Weights of a small transformer language model: 7.1M parameters.
MLP neurons of a small language model. Each row is named by its layer, matrix (up: input weights) and neuron, and shows model dimensions 0-191. Each number is 128 + 24 x the weight over its row's rms, rounded and kept within 0 to 255. Numbers have three digits each.
A block is one neuron, or neurons of one layer that tend to fire together. After each block is what it responds to, as a language model described it from the Wikipedia text at the highest values.

L5.up193:140098062136128129110098151112082095135119149107094122135119154148118146091129117110128157090094137108148147116084131164139155145142079138132096145162076065121129118121114158125109135158129156112093141112137097111144085090110135136130124135118105131147096085087110146136171167098159133150170119129102118129142137113113128178158076166096100123126085154133139148153123150129097125161120108171115134139158152178094117147131130129125160122138151165124120106149109137133114117134116113170141127156107104125153156148113150109163119140117093151065079111152134148133141150122131136122
L5.up235:141106130097142104157142149102126164111125148130146138169120144131139154131118148116083099148159115158091149134105126113147172109129092133139147156143131061118158105115150173085144112115102132094111135164122122129114094101130179107176110106110111124113147140084122108125135098079120119124133140127062155120117152120120137132087107176110145118105117165145141126156154128126099135132179136158104150089107184189090098163131122073145117083144161172118141120121103139132112149147148098151160103136125077099136152131128137120146147148121115119117116120149156128134116123107117148111
L5.up352:165120109127149112083145180088132115101098199112155084152110163110115127136169140090164183077122086132156151120122144144151125136140138118123124171123110097161103135103117132131091141131096127100090149136137124157124113143101103111166160136117129112154097147155086117107165116094129135127118118131094117164137131141077163143073125167124105178088128157131187121128112123151120138114165121123163127083127121160092131121143116105132136123155114119148145125125094143141121137145174094097109102113150115126110132133095142123152158122117143127129115134156102134170129147156166126138
L5.up575:110139121137160139143142103095154146137084148162144134066118122142153130139158132155106133108153082133122122131082131135132118107140128122130096166121141121147141116135166152137072150132097174101084163162139130155135089112116114158120155117114096126094144133121105109128166132122137115114159145126076115114192130117145175129152098144095141096121083103108181116144179130151143143102129097130145129125109117107089136160130133120128104134105130152132130134162135116162126090126171063144076132133163091122109160160089114109119107107138093114112085112132135143147152095154151116128
Word-internal fragment tokens

L5.up14:113156177138158124155108115112103131098146127115125084138185119164137137130129108136127125147088131098173114127086143136115108136157141098168113147171121141120118121125115133112079145128076098109145120137140118114115100126161177084099143135086152117098121118080115182125183111102142089154083114151096091135160145167164140140082112137096125166084158158140146108148114123126134119108123120114142127105089144120128112138113147137159084118150109128121153125144089099109123106133150143172125164163088116122137158150113156141172107156114146111147129148134132092136152129131156104111
L5.up284:084172172106141140147142115126071129135130152140148122135136174103153144134102112121122116139134135155147136135121132131103161104146113130109157149158098106109150121096173149115138134131074158106130105122114130133121097133100112108111122139116095112108160125113140157113156096099120102113094067156128105155131095134143149116112107155149104092088175135110142095138153144125113103150096090098132083112123144127113121123138129133213140091185115139112105146138146150168106141145166137141131157167100117104097172097125126170117120096156147117128082122087159149164129106118129114142
L5.up615:081106136096161127136116086085133107142119134125147119129139149106175101117135157139138125168066086125160134125148116145093115169123167125160116150134120115154145150087137105117107169157103132115112146097142156127121118153134137159101102096091130115093143117154153100076132131162175122139101088157109120159147133151152103143140123111079120173124158105104132105114144073136113135141097186114123092099147178105136117138084130144138110117103088133134115172154163131136161141136111102116084149131095120118146135120115121125146117153091122144129119145139148130194108122149147140140
L5.up715:129133168140103149086101149102179119087135131086180080128171117137099134126145145109137100120171133122132123163086125134113160077152111069121115144167102126100159130176134109152148144132115154119133152124147117166123103131157167116127127097107146106104164094151128106097148113109130146151097105151136103174163068127146121129129097124146110143147121159132115093125139113153125147091136144107155122130135138140099153126085143128115143169112166145153140143077101149159106134118151120133118123161134108159125137135076091161131081141118139122161117152116123070137141127119147129103
Mid-word continuation fragments

L5.up399:147131120087142115159148117137177143130101155139084093143157116128154074146102154142152110125099111155182111092150149135147131065132101151152107126073126140128109139124138110131157120112151130092136161147134144103114140163120105121131094131115108132113097146121139141166168141135167081124133140137122159130113129112140154138110091097087126139077147136180159098120110150119156145139119150115157086098101091145143135111148138132141116147159072151084160112172145162115156121137138134148177124132139146096170080124134093106168109142119156140128094139108108112158120123136106120141
L5.up439:098125166139106132117108115094171141173099104141096127129164096109140169168150098112140085102144127154118155142088146132130126152154117132138146140123100143070153140144128125125093124122079123108105166130141135102093087171181126081139117109119118153114089118146180123117134141119132093106096087150093098127136118130176128153109101102117088080127122141124148100145190159146140141116096149159146114095105131125098106139138140079152104123127113141100146094162156113094154115120168099133149134115122130139101093130144147130160102141130133137127143120102140155163137098170140131111
L5.up483:146103119148126131123162115143086139139102135142086121137132136131110158154170156121093122071129122168145160098108196123161112098134149129133079151143109105138087119163125127131139144146107085111092179153093081102112133128106116084165095122146078143087113121140130137101164168111124130112158131138101174103117135157118156119122121173107130136124104133137119106140143131138171108100109134168105100094110099152142134164148118119126113124116092085115116120095155166111119133122133135116162104155125107100114102138135167093087093138106120125139129123158113147186152144152124137154
L5.up535:136145121154139126150087108120141106067147092144138106108159132077125115106146138127135096115074121114190148148171127120123156121202131147173075139128137132142130117125140095149116131143088131129100157131156104131137115143136118107134139127124140157107123131126130085150155143155096154111120120119126080136121124152102111145130128099139109104066145095154166092140123154159154085093152134124130135040133166147121099126138159110122106097129112102100117156150127127085117136165141143127161135108128124093144135135149132112118120135152081140111142166140160126174130151122084127133
Passive participle after be

L6.up676:126111135119132102154122103104125104132115124129127141137150094094124135156152110118114106132127106165147129118091156109206117126136126124232135122145152095100145096110107110159134090161116055116139136126151157106140117123138174124124133120092136151118148131136133154115133133119193131122125141159136107157164138096134128136114116128093137116068116130156158121136093144160144132082136163095088105156130120137130111127135146127128086123114086135129156115171101139152147142135215135117173111122120085128142123147101102138102103145130130126094090130116157140140135133132134096139
Clause-opening connective words

L5.up43:098131082117147086127103138104124158119098156130120135156132133149083145121145144094108115148146133158142175107121161109136114125132150117112114155175112152120138141146149157104117142164133091098124106143128119140116137064107105068174106096125106138106063143126107088079148103114128097107173139124129150143150124181155122107140132134145117093104138183138132164107122171168093147155093127136115103147087162168146136143128150123117135115135178136111157117177100120145130104113138169142171136143134112101100113155141119129128084137132114128097118099089111106115121133120113108113
L5.up377:118126156138103096133112167110127151162127145148178094136117149119132143134135124124117108141147128143146145091116128110154169114133115157153153160151122129079075123113146152077095149150084095104132147155146177149115116086130147182186082127098123104126151136110117115081144133103122107157105157088086090077161123142172133154143154089123131142122123119133151140110115135144112088124136149106139144173121139112110113153129109128099129103137138130146177151138102123125106111116145146159110104135132090134091153144103099113116121147161122119087124111150138100130053091116141126156
L5.up597:120083126116102095127104142107103130091097119123145138116129122147104145124072143126143108134157132145125138142152157131180165139105126114138085156171110116092127132175144119106110132164143132114166151169145082144127108098117178151122087099132109127099156131106130133116159099171145137163131125156080131109171168169148154101150126121109111112077157122109166100142131096162100129159161146134155095102148098121150124158122107142114115129122137127125128135160075097148131109166134154137109138131145126114121101146112106099132107099152136118145077144174142106178096155140143086142
L5.up614:172129151126131123131120138090084126149122169169094147086107133121097089094136116135108097111132113124129141136130104151191117141125154147126155141132121076129110133144166143137090121145127121105080120136103152143149119068112114119115155143134087141165130120114097119152153130142110142120133110147142118111133135151090141098117120147133141124148137101109132118122112131131077123120111159075108120126094147103115139138101121181134106156178131162182098140133114132157134121145164170158145175140120070129128128084141063122085132167162090129130098118128145147117121119159117069137
Mid-word name fragments

L5.up154:113112152136130118131117072137111135111169095134142113083121147081115152110113083150186148132133113153104114146145116126160112112160156150136131157174166118112082120083154112129106134114136127118122134137164108156104151133157096164114110119099086110144170133124150106084170167131176119160144106135144117142125097156098124123125135175092146180141106111128144123125117121148121091106131143103074118135134137103098131126120123117138153178136168123092155145155151103166150186144135105124126118141136105102134146099134135120072145112136111141132088155115157138125093134151085162137
L5.up318:140144156124118141110112118126170104161150134094076124139155115130155169112102136091140151120118136131153113154117109143135102155093132119123122119111140114120116100132105121107129149129122142114102119135122159136088135088105096124091084096096137157086126122144128150137148162153138155118147116130149128105144095107139097104139128123118144125131108141148162109151114121118117097097114124084118132083102192200113071163121103114181147160157116150128157185177076115143139115164125149118130087156153155094129165131113141094149136173155136135170128126141166136141124138161086107139
L5.up466:155155128112111129126111115124136122138097151130126095126101135160136139151111124112106136108165124136142107148111145135145181117141109105152139149153101099105100096131091114129091142109130097121080103190151109132063074101146165133134134128086092168107128158139103151157085111107129132130174132109106089137149116136107113139129132174165118140120113121144124154140106103133106096118158118126133124157139158165147162128136156110186132163140108106109123156116125168165105168096140125129115147146187134072066152142111124142110108147133133124140116101122172126115119126134065116145
L5.up482:110118157122146150149092108130118123135149095107139120086141147122117155150100077131140134130097129166125121140136134160165143133141114111131144126134130163129142138115156084097105116150134149089129108137116145148083089106134147107135071118143069155131167151132132131102097128137115149110136144164158098143156101149140126110132159161154145185122117128110144089125137118125169101041159113125128096134114140121134109098131120107164144173127141105103168100109165159130147133143105176144182139116129198097122146110140161097122076100112132151114120128100154101116135108139122100130
Table cell separators

L4.up135:175135107114165184111105114120101105113087129089128123074148147127094164132161144090110107108173163126090157102120114130120137168143103155118124125136124111117164101112152121109099137129144116107116120147121152130112134117110152127140137116108140122185114097112101100105149145100131153138116135124084109142123118107125098148126085112126148143140123169163141175152118122121156092097144096130139096088093115171149136149161130128128107179146121131150138131140155108126149063146134151152160105134144113118101133144129155143165133101127129135133105190125144158175148116125171196098
L4.up181:174102126147082155138111125072139145169137123152078120126146130162131107140106128124084132107127146114118146114126123116135133132126132086117093108116136116140125133141157139185110164126142134110117135114133070152143150122140121144138109121135094147144086105155118107108138126116170191111134132115082148171134150129128133148117107167147149089151130153151105150148154116120121111139146144141126114137129103151060149128179145140088084150131123127128124092106174094098115110165153126169166132149116104102129143101147076148177150139121123121161095166069121129109149125119172160125
L4.up513:110129130126173165092072133096169117089120123117089155195144101111151174143105154134140141077121132107075117106138094131154170129100150118158122126158112102110115095147169161102123146144150142119085146120139110119128105118127140118141125133150071123134071104122113076071156149130116148106126131127152121193123121129114142119162099147125116123140130133139156142166103101150110106121120145126136105134146125072143171109163148139149155132128152154097146138102109122156147129115108123124163115158114109107138160120152113118165117090111124137106123140128152126135185170109116134113
L4.up690:149111154109142125133152142115116095125150146089098116134110120120132199134124094078121115084127128127130123119104155110135127125110161143111140156150067141120111059143170149123115197158141119092071169138150086105139123130123134142131133109141122162090110114155124120107185143107164191135110117114171127142133151115102145128143121131144127104127155160119159158164126105141086122117114113176118147093153109168128151107164121099086130128117142121129123105149143151152111141142099118171183111127126117096119159121106131168142123092142174104122119140127138133138127160123124105111
Mid-word name fragments

L4.up122:135133073074145149164150137125113092115132094106115123153141146146119148150111138135172124108079133146130123128147093093142173122151112121140139131099129142103129100158147123149148176140089115114125147134110134164117110136120084077112105127130080187087133094126098125148123137101127143121132051126131151132151134088144158126116126167151124153114135123155140121128160144122137108126085124121166083108147149172087123162119135106171128122163145182118162101130132139121146109156171138111130150159105097138114107169114134098103157125093133129132097117110148136077084136110111141110
L4.up421:166092101119100139153130126124137117168127114147125090141118139200158134148117128127136140137092127113152123096135124118132121097156128152179113128144127134143152156154101139128154102093076150091099127118163107122108086153150133117099119101137119176094096109076151146103126123112152129118123106123109099143174128096160132180152122156163097120123133091153122145125113147164172116116061112147143087127134153136136124118139146090110078131193145129151166117131116156129115123145128134148160123163103095105146112127153177093119119116121144131128131127129140123137164077113101083111
L4.up628:138091134067127157153099130125131130107110119113101114111147151140154122141050149159154120116077148174146119110107115117145155096129118159164108146140128128092156132145118154105144122109102143091101116123146116134101104120125150094140109111090097165120110118100131145184161126112141139164102116154139151159149149119130150169136111122112115131120125140177126127129099148134145105137095158140150100121134097139118121130139086094110138098187104161124148140184132151083153115139154137097163129165113107113129087140146147088191129125129156111099109145139173158124158107099104149124
L4.up662:118103138080100134177117121143141068153167090167129108130142119122176116135091153170122148156105121117173127092109106122129164089111153159165102136125095117094133116131080135124148158127101099111121092158146143140117104152107120121151110105130130127124139136124092129150121142125180079106110148154151109119132146121113163107140107129136130102147102096193151110115094113165133152155090143119084137109094115128114104137177160121139154145177093118135164162182161159137126116139128128142168123121125108089168106145124135150102096131137131123095149133148160157131111116129120127132
Passive past participles

L4.up330:122158110111161117126130105086123168123092134181110121139106143146140156156150085121130145083178136137114110133105173094089152105135073109137092149177131092144121095104195146101118123105101119098089139166062135130165103130116136173150133088115134150095120118126117133117109117122182118175104124160116113133158138115160112147144115127177093113119134104137127161149120146156130109139164130114111114137087110152087122149145149133117153139134104088127163120094142090145136133137120120158122106117156095095109127110136108139127113113157120153099107178125149136124124133108128104140
L4.up455:121139121144141174142130100109131150116122140162144156117108171151143145143117115155143152098114147133136106134118135121142084157119121158151133142107148099110135109104148150138116146119151128115118086179068107107131118116093115149048101099110119137099135118159128154134113144093145105138145122170120122115178111133084141165123101136108155157067181156142141148088121133103132148138162107095117150128159142170137109120133162095159156160099099073137137095130123133112101142147151112132133080127119123113158165127139117114104103165176113107089109148128153118081155163131106121134
L4.up474:159104103117103093137105079127149177114134132144126145141111132131169094120130105149148148081120150129166118097127123132117173122143106167145127165178123143125099119115149173106133176140142126122097122184142125151149102162119150122109087108124157155170133116116106121126147139123122100156177129148141124091147116133098085100138098198152120151103125136171129123145098144124151161106118105105094089134132105165137098135151165122135133120094099098109166158121110110110112118153127120152142116096132169136096156098111107093115122127125102133121120131115122059088167141135152111151
L4.up615:095132097079103153164111138116168119153118120161141135099162160123149139123102111133116120128093089154141116105130145137177112148113077141165142163130134094159127163070087142144106102153141157086122131161118102106082116096160137147122113107129117110114161141133096082137140124102151102125096115154113167122154088174123123108102158138101131172100132135123171153113186145094100124115119115112149127133072143179129082144122117140113126100104115107089157137100148148172160128132127104142145131121124143126105138142132146148142122171136145155114115159141149137132125126152088114161
Table cell separators

L6.up219:120109108124127122147139127122125067123117114119118096120161151131109129108152144073123118136126127100115153125129164128121140173139132109161161132181115135120137145098142143122107149137078147077124103120143179143113129139157127138093117127119085113082129133092129139060156109151121115127066108199135099131166116125146128126112102103125154140073152170160132139158111123120156145104132160154131094095123176159164130135157139097181124113129097138134171130102084173114113103115124141177127118140105114099154144131107122125121110093134137130136129119132137118156156159116183136113
Mid-word fragments, table dashes

L6.up433:128148136165148141112165171116126174110113141134133095138128068105127165138150083132159119112128110156132111117157133118141153124146112109143120144119122073102138093120127171076135167122118138111146119127105154148079138140142148108101099117125108160145112126133151130118111159099148139142129123152092145145152092160112151122124091106125128147125164104128144126131181129140139115094119119123138089137115146106097094133126121101158164097137113105099151106111126135136164142153151154198125088145113144101123102158099131138167085162191162116131109129070104078109155115174136116104
Pronoun subjects and "one of"

L5.up22:166145129118150098117125110117111091145122114151143069127117166116131173112137138157141103124118120163145085152104164116172126090099090132162134140116134172117083116090135106153107164135082111126123136142190124119144133128153109115075114120110103122175104111107111089101125153133155167135138110128104143134121107118163154124106130159135084148149132164141126173107151126145118094148171144115135135116139135135099105142109134128153143124093091140063155154135158132133126121149148116089157116150107170114144149120116126092124093150145118123111083088159125154166124084160141097119
L5.up188:126168116120111143116133113089148096130157133124122162114114130092076146084149139106127199114141169121147104148136110085106136132147136107165083139123125104096158143141118100148075115150118123125128121144112154162071115175105126137120129131098116158124131120127167117176133112087124142161130121136097123162140136090128139175129130123110093097106124131187168093121093163133136114101139100098143146137127111147108123139126115128158129111137086135148139150163111139153127098175144125158126142179111107143144093099134137184164119098114131134098080101140144083140098153138124109113
L5.up190:161113152156141153135108132131091119070129105144100135143137130090161132175104089081140151142118156091132126118104129141152115155108122128166186165150121168117139074102139087097138093118088149116138085138121137129141126179134140144143146143103090147141139108105113131147167151138144132123113111137109117160144121161089120124130066151125112142126126095194089153124097149147090161113115154140118116152109172135090112122163144105153076110127137168113140157144125106115087104180155124125119099155111138112109105144104122138121081131143125130142121121116165130141139144117131131163
L5.up549:177139123124153170122148147119139118088153118140106181130112145108112127152125103101111104132100150151121118115130128136101151176110147109155119152138120109108120096096090142095127112125174163101138128146141196118082117125175108179182153129083053124141135101168139140123135141093117157139138117136081146173134138137126150109093117107166139098124123140149103148134144127141128147115118128123119086130118166154094149115111137100106089133115116155114137132120144126105167083127141123124165081136113128084097118105130118098134056152138128134106095139162135107130141154142121142140
Sentence-initial prepositions

L6.up382:125102162107072140130121124088139131130129101144116141125148128100167097135126125167077093130105146080116135116124122116120144164163139119087145140116132146139124142139128136119098127161094086099130160175151148105130106128126093113074122113115153161111086083122103164149139149109154126115134114151164144133132109114159131132130102113102090077140096122140142068130162168178127132134097134122088128104114143138141157160125148138146132099141122136166153123133173112156124122152154127106144095114136108097198111196114118175151120149146141090108120113125129156115136162099149120111
Date-introducing "on"

L4.up75:122146139150145157119131145118127081108155127110103126108151148109151161147128116113133126107127099126174148078163103122193152143111133112160103137139157098142156128113131150088137123140106149100106128104116131167130103121142159123130135105110116159151095136093121118115130136115124180133142088136120140156171086087115112102096135115142122116088135132188146143162109157102133156132105112083157103081133118125106082172159096096161134165133117104100134080170133148142110135100150123151118097110146085069143130120111172130130112137116149136114129176127117151183140119151129117096
L4.up209:111137134093114135146146105123143115106079151134155142190109121109152127135118109117136096109084147118150179119144164111108093142160147116180110138112074164134136102145134161095118170166123141111116110134106091119149116160092138110130145096091122148147129118187120165114125096119126158129148118149095127162154125156163101138112090118146093147109142114133131126168124143143136115147150116136122093128142116130170061141140189134113120108144114153125116131163162177149167099130119102107154116133135118111102090128132130111110078159140133124137095139137131094170169150130106096154
L4.up220:142132149137148110143156087128170139142085154114147129166120130097154125122105082173156139096113125123147143127144122154151114134123138089200114134147155156115148147128121096106138109127099134103135136155132122113091104157148145129142116132101129137140095118138180129109170085127121173143109115169121114157150111140151122154089125101112133110105127143172148108103095113136083115092116107117127096137118073164117137122092172142156122113164105089179143102136140169139171116131160139168168129105130085095132110102073132110130105160140093139126128135102136124128092123140134093091
L4.up252:142138098106152092119141125099108085122110138128130185116124122126141131119141100115159104140107140145123127098203141135160102172159141079178102149129142149123150153126172131114117112138121121094099119121108133151113121142129146086159106114093101149153105127137119097114148113107158150123125126157140119168171111111117165142064123071145156096127136121194115116133140140115131127132124112084140121117122110176164148110126177148139118106112099097129148092143136160146164152139133158152158116120098129092139125090097166168117103143125121148092095166107120128149110130129129081107
Sentence-opening words

L6.up343:103129160142144152128082132094115133176128115172121168105078129119146165136122116174151157142152092137140111127142122124153096104142164125135139139121097084076149126117156133128138152129111109103092108139093166108104122111163173146109138093145126123088136140114109116114108098095129120099090135129110137117209132073108119117133140121143154104094106119162147107130148132134106162102129149122128154148137123152105126106138159134112164118199162155096165131153145116172154117157147126125148155129124129122108132160082175133154095137145099119120112166121141110104123135081142128107
Mid-word name fragments

L4.up149:149121129122149099172092119122087121146193098114124121165115174090149118139100148121145169086125134125121097137117177159077168133120114074132122152130155106114128127084153136120135112179140112120102112160131149142099139163102135097091139104161106111099157156154141102108111103138088119109126114126127136073139140130107155148131121144097126140137127149135157124142165126127161137166154125132181123123136098116075104112173117155134101129148134110125106124132082140110127135123155139138169163122114111140166094152148091143119143125142080125080132102123103105107121139187104134145
L4.up152:145163169136122090142124123130078118075109104114128127099135121089108111169100120143102130168135109136108151149112126120178109133098131150108152163130141147130118144126156087171135133129134165120122117149087111110127154129157125093122159098132108100111141113127095070102106124154136110127173133067182120085129101144118108118125162162105120153136142138100124149101132106146120123118135157143130132092123165135144135114136150148119098174159111123107152096148154162129124088174099115107105171118137155109131157152167106182130107145179138124121120087165112122168093117114105157112
L4.up167:138128140115098117140129082090066122138136135122137126148116128160124098133058134181148126143121154117140137108108121110168131095140145113131140180128149117116139128138138117174140130137128171119102164126110125188131141131149083100161163131143109100152134138144098094093134153098091120104145124098074155122120129119138131156117154177109152138083158135111174132126125129122123074131152120116121131133099142128155112116136084102123067124177166145154120091141145185154107117166154091112171154146117139127135119145182087120142125137118111085124114111114129109124118101121125143126
L4.up194:207096139101127134109141137091111145124138108118136140112153151167116132145088116149116184105143111098108147109109167140156156130112101170113159151098115110131101135124151118115133130141149161120084137127092109140144113163177125124137108113133129138146126088105104140073106176147149149119092111116111114083147141099131135110162147154104111100115146100118127109123094138150090125132111129099095086129171112127110148116147129114108144172134137175145103125203112104165118128144161138107115170112123128113150118179134155176152147151145123117124095096095108123111121168122160127122
Mid-word proper-noun fragments

L4.up96:105155105109130118129127094116171091098149161122052138118127152104100129155144121109113139129161122155145125135118088129139115144116140125159069131144090132138097101127109104140136124130122129131101131127096116135111087151114141152152086113117143149141097115156158114151126113100171168154129111163111119149146132121172111149123107139096126117126171154133143125123110153161165133164113137138097146100133137148147133119118134143114144115113091104155120107156137185143117090156167137190144126169108150127144139086093076120171052136108147146114098163137149127143134136130130067154
L4.up114:132100142087108083145101135102115090119111159151115161114151183111136127174100100148147134134136170139125155114134152138128101171125165114180095148160107133106128105148085121147118142131128160107085098168096150103131112162113154130149110109054104145156128091135153075116139103093190103163141141147128175176149112125106131150100124113114162115151153124123138131100088143141135150102132161132095080104153107151108101116164135177124105122110130136140150143122109143120131150144132125136174101153129122131142130154116104120107082135115123127115091118138158159116145128124120129123
L4.up145:088136159124138143152107103126134110157103134148113108168113163106157133163116123153134100138100162126116097143104160115159095142119133129184154135121113142102102104123117135121099190135095148125085092130087107121160084131120179138114104147141112152127104126144140092133131113105171126126141150134110162143116101111099113150094115151087132122113156131154146140108122106134138110152119116122099088096092133148108142157122140157137124092137118142172093115196120155153116149157185130090154116159100083106129102154080093123145091147131110117101099150136130146158170161146104134135
L4.up306:123138108122124095178124125111135163103096139149139145152103126113101102156161104117143139082117159186120115131117106118160128132115158073171122138135110127125129089159139138159138155155127159112144096147124155092140089139129186118110106098098134182178132084101158098131153150108173134143167129116110121133128111146112131151075104158130117129124150134156128164151110109117147115099150135115124109111123118191125131110117164118118129097115130122165151113114124151068160115139164124140166095128151152119117101125103073104096089132139116141094129144153165096147135124154148112158
Sentence-opening prepositions/adverbials

L6.up49:137141078123148108122128096106093123132116117135148159101122144161122168112145125146119135112175135137146118117097164170143126108143167140133119132119160118116147097116166073114082163109098084120073118150158113160117112115117080101155162095105119107140133108131140120117121118137167104084155154152092111120168145140147130128144111166074125075136131107142131128127140132174135166109112155109081103113130120157133125120168107153130126116180150124168118141104121124161129138151162089147126140122090141118100155126108103140177142141161124129099071127127171144153143146154140095141
Mid-word name fragments

L6.up259:163141136134122149165090081149099143128187137159068123149128120160088148127095115147152147089129134153110119127152104123125160170152089164168126167189131120099136128118123165066100110123150101108077132159130147166087153121135114127122137098164094125140161143130082119138099124098160090115128112155110141125157105140107133116100110130119140149112129094122165131144156119172145145110149142150090102125146108133116115125124146103120141147130113155063142166155111132159110100118142119142127102126158172113136133121102093071110137144140138159113110116126134131124105097135114136151
Separators and "in" after values

L4.up92:115172114112127157134166081116136095096118155176124144144133141062148122146102094138116113132123150171112131109159133111143117172113140085166074155128100125100151116120104134121131121176135156119120116173085148140116105144122168115136146111074127150178105110158156095111130130132125161138148152179096174157148070153133133120064131138090131123134159119142122121107099123137102115124146148139110112132110124154091120138163122150133118097107126113134116118143125156150141119161185129106155141158121095096146094114116097139114101161099115124127097134127162124157122145125157097138
L4.up187:128189117099119166121117156117145133091094192168127148114158143070114126170104090099118112135123098154138124116157096104127086146130127116172121144143124132132118087103128123106135114149098146112129122150081109117132084136136173127102150086093135142164120134143123112138118117123091194135158109124097134156146083148159101145113130159137109144153174137111144097162131143142143141117155127115095134130114163116134098130163147111127182093131146127151137131084148178142114105118147137103118086138148180122134107112107103111100099157157140119132119164134117145093110149126133098122
L4.up383:134149148130125134147134137096108150112091163177160151116108143099119114125116115112135129121146120142174123115148109151177111138095155117160094141142093118129110111100094089096133119161142154108106118134142141137103111120134133122122112120127106147138125133132097097147137144105148165192166114194128108112143059135133141120098141124122141157131139144122099152141139136175118102088121124131078117136123124190112111182156118103126125127071135139096140156103171155144130146155170139145136084181113155128115117119114073152116124151144101139080120170115136091121148154139134095103
L4.up722:129181125143173116134127117103105088089125155149094103143121131127160099106090131121095136121127098127132131143123117123140132139136097112158157159145132117128112166113143105062121138177100152130148156151070148125143096131144125142117143107119142156126162132148115146144132136139079151132204111125128096108143107131159089095137084140105103125130120187114141067132152123140111144112130130106106114152149123101118131095127121094106146154104131092147143129102152172130178136151176108145102159150136111127132054141163112154141112164166096137114121166111104130148135134150125124127
Sentence-initial back-reference

L5.up89:114178174161176155119112136118169156133124175140122155144151122079127172137156077116145101130110120185157116133126129100129082112107131122184150125143118084124123101103132139106097100145135124125159141154145126140121093125141167134093140124147136157127163111136165140093120133114177153162144078145105115133122081124137056095108113156122120136099152158138110128158086095136116143152171104115136110109129127157128099082140108140140135123091133145130118103119109138123145150105178136138118093133132161099118127125117081114103140161132149124117113144091125092128098107128128095117
L5.up470:115170118153164121096092115092173155126101152147123123119141140119156137123144119094104071106131129141139139138122109066153091146123152117169084136118120107158159109119112112136088114174117176110117115144086091136135080115132180154104151116129124114158170126133135157126171086111130146116149089141125133159120100159113123134120094141107101113128185132102129099093154131167086129157168138130125100116125115168148122111143147123109113113074127151133114128119138128123142122125137146082174094162126156113144091116158120191144133158165137144117112144099146124122143147130137099146
L5.up525:131133123137121136142118169104088135079162150156084165129146126117146118114163151120134107154119117165136126109117082125133138106079136101138128132141178109111178113085132134143121087159166131124087128143157185122122166142137123108121125113151103178135100121124112137140142133096165161132163120111102121133149060147138112091139085121153125145129139126144150096129122160120135077132171102123080158124121134107117122109211150101141162154109109155161147108104111126147136141145179133138116089149133103127120127119145096139119120147143116133118126134121083109088115144120074108131
L5.up647:145157142172154122125103128156092121084141161155086174119134129092125131106143159096118105129099119129131131112124121064136109126094109135130129145137124097178138113117113117124109156172106154112108165156113156138108131073151115100131160090104110205125082144108119144112155143111111132141152131137125112142141094108164144082161090139147133130133167104138103114125134110149085145113164123084084148113107134133142139130165103081188117132096104131143157117136122141162116123142120171140133098140109145134134110119159133128108103117153164127113120127110074124153105178135146132154
Anaphoric clause subjects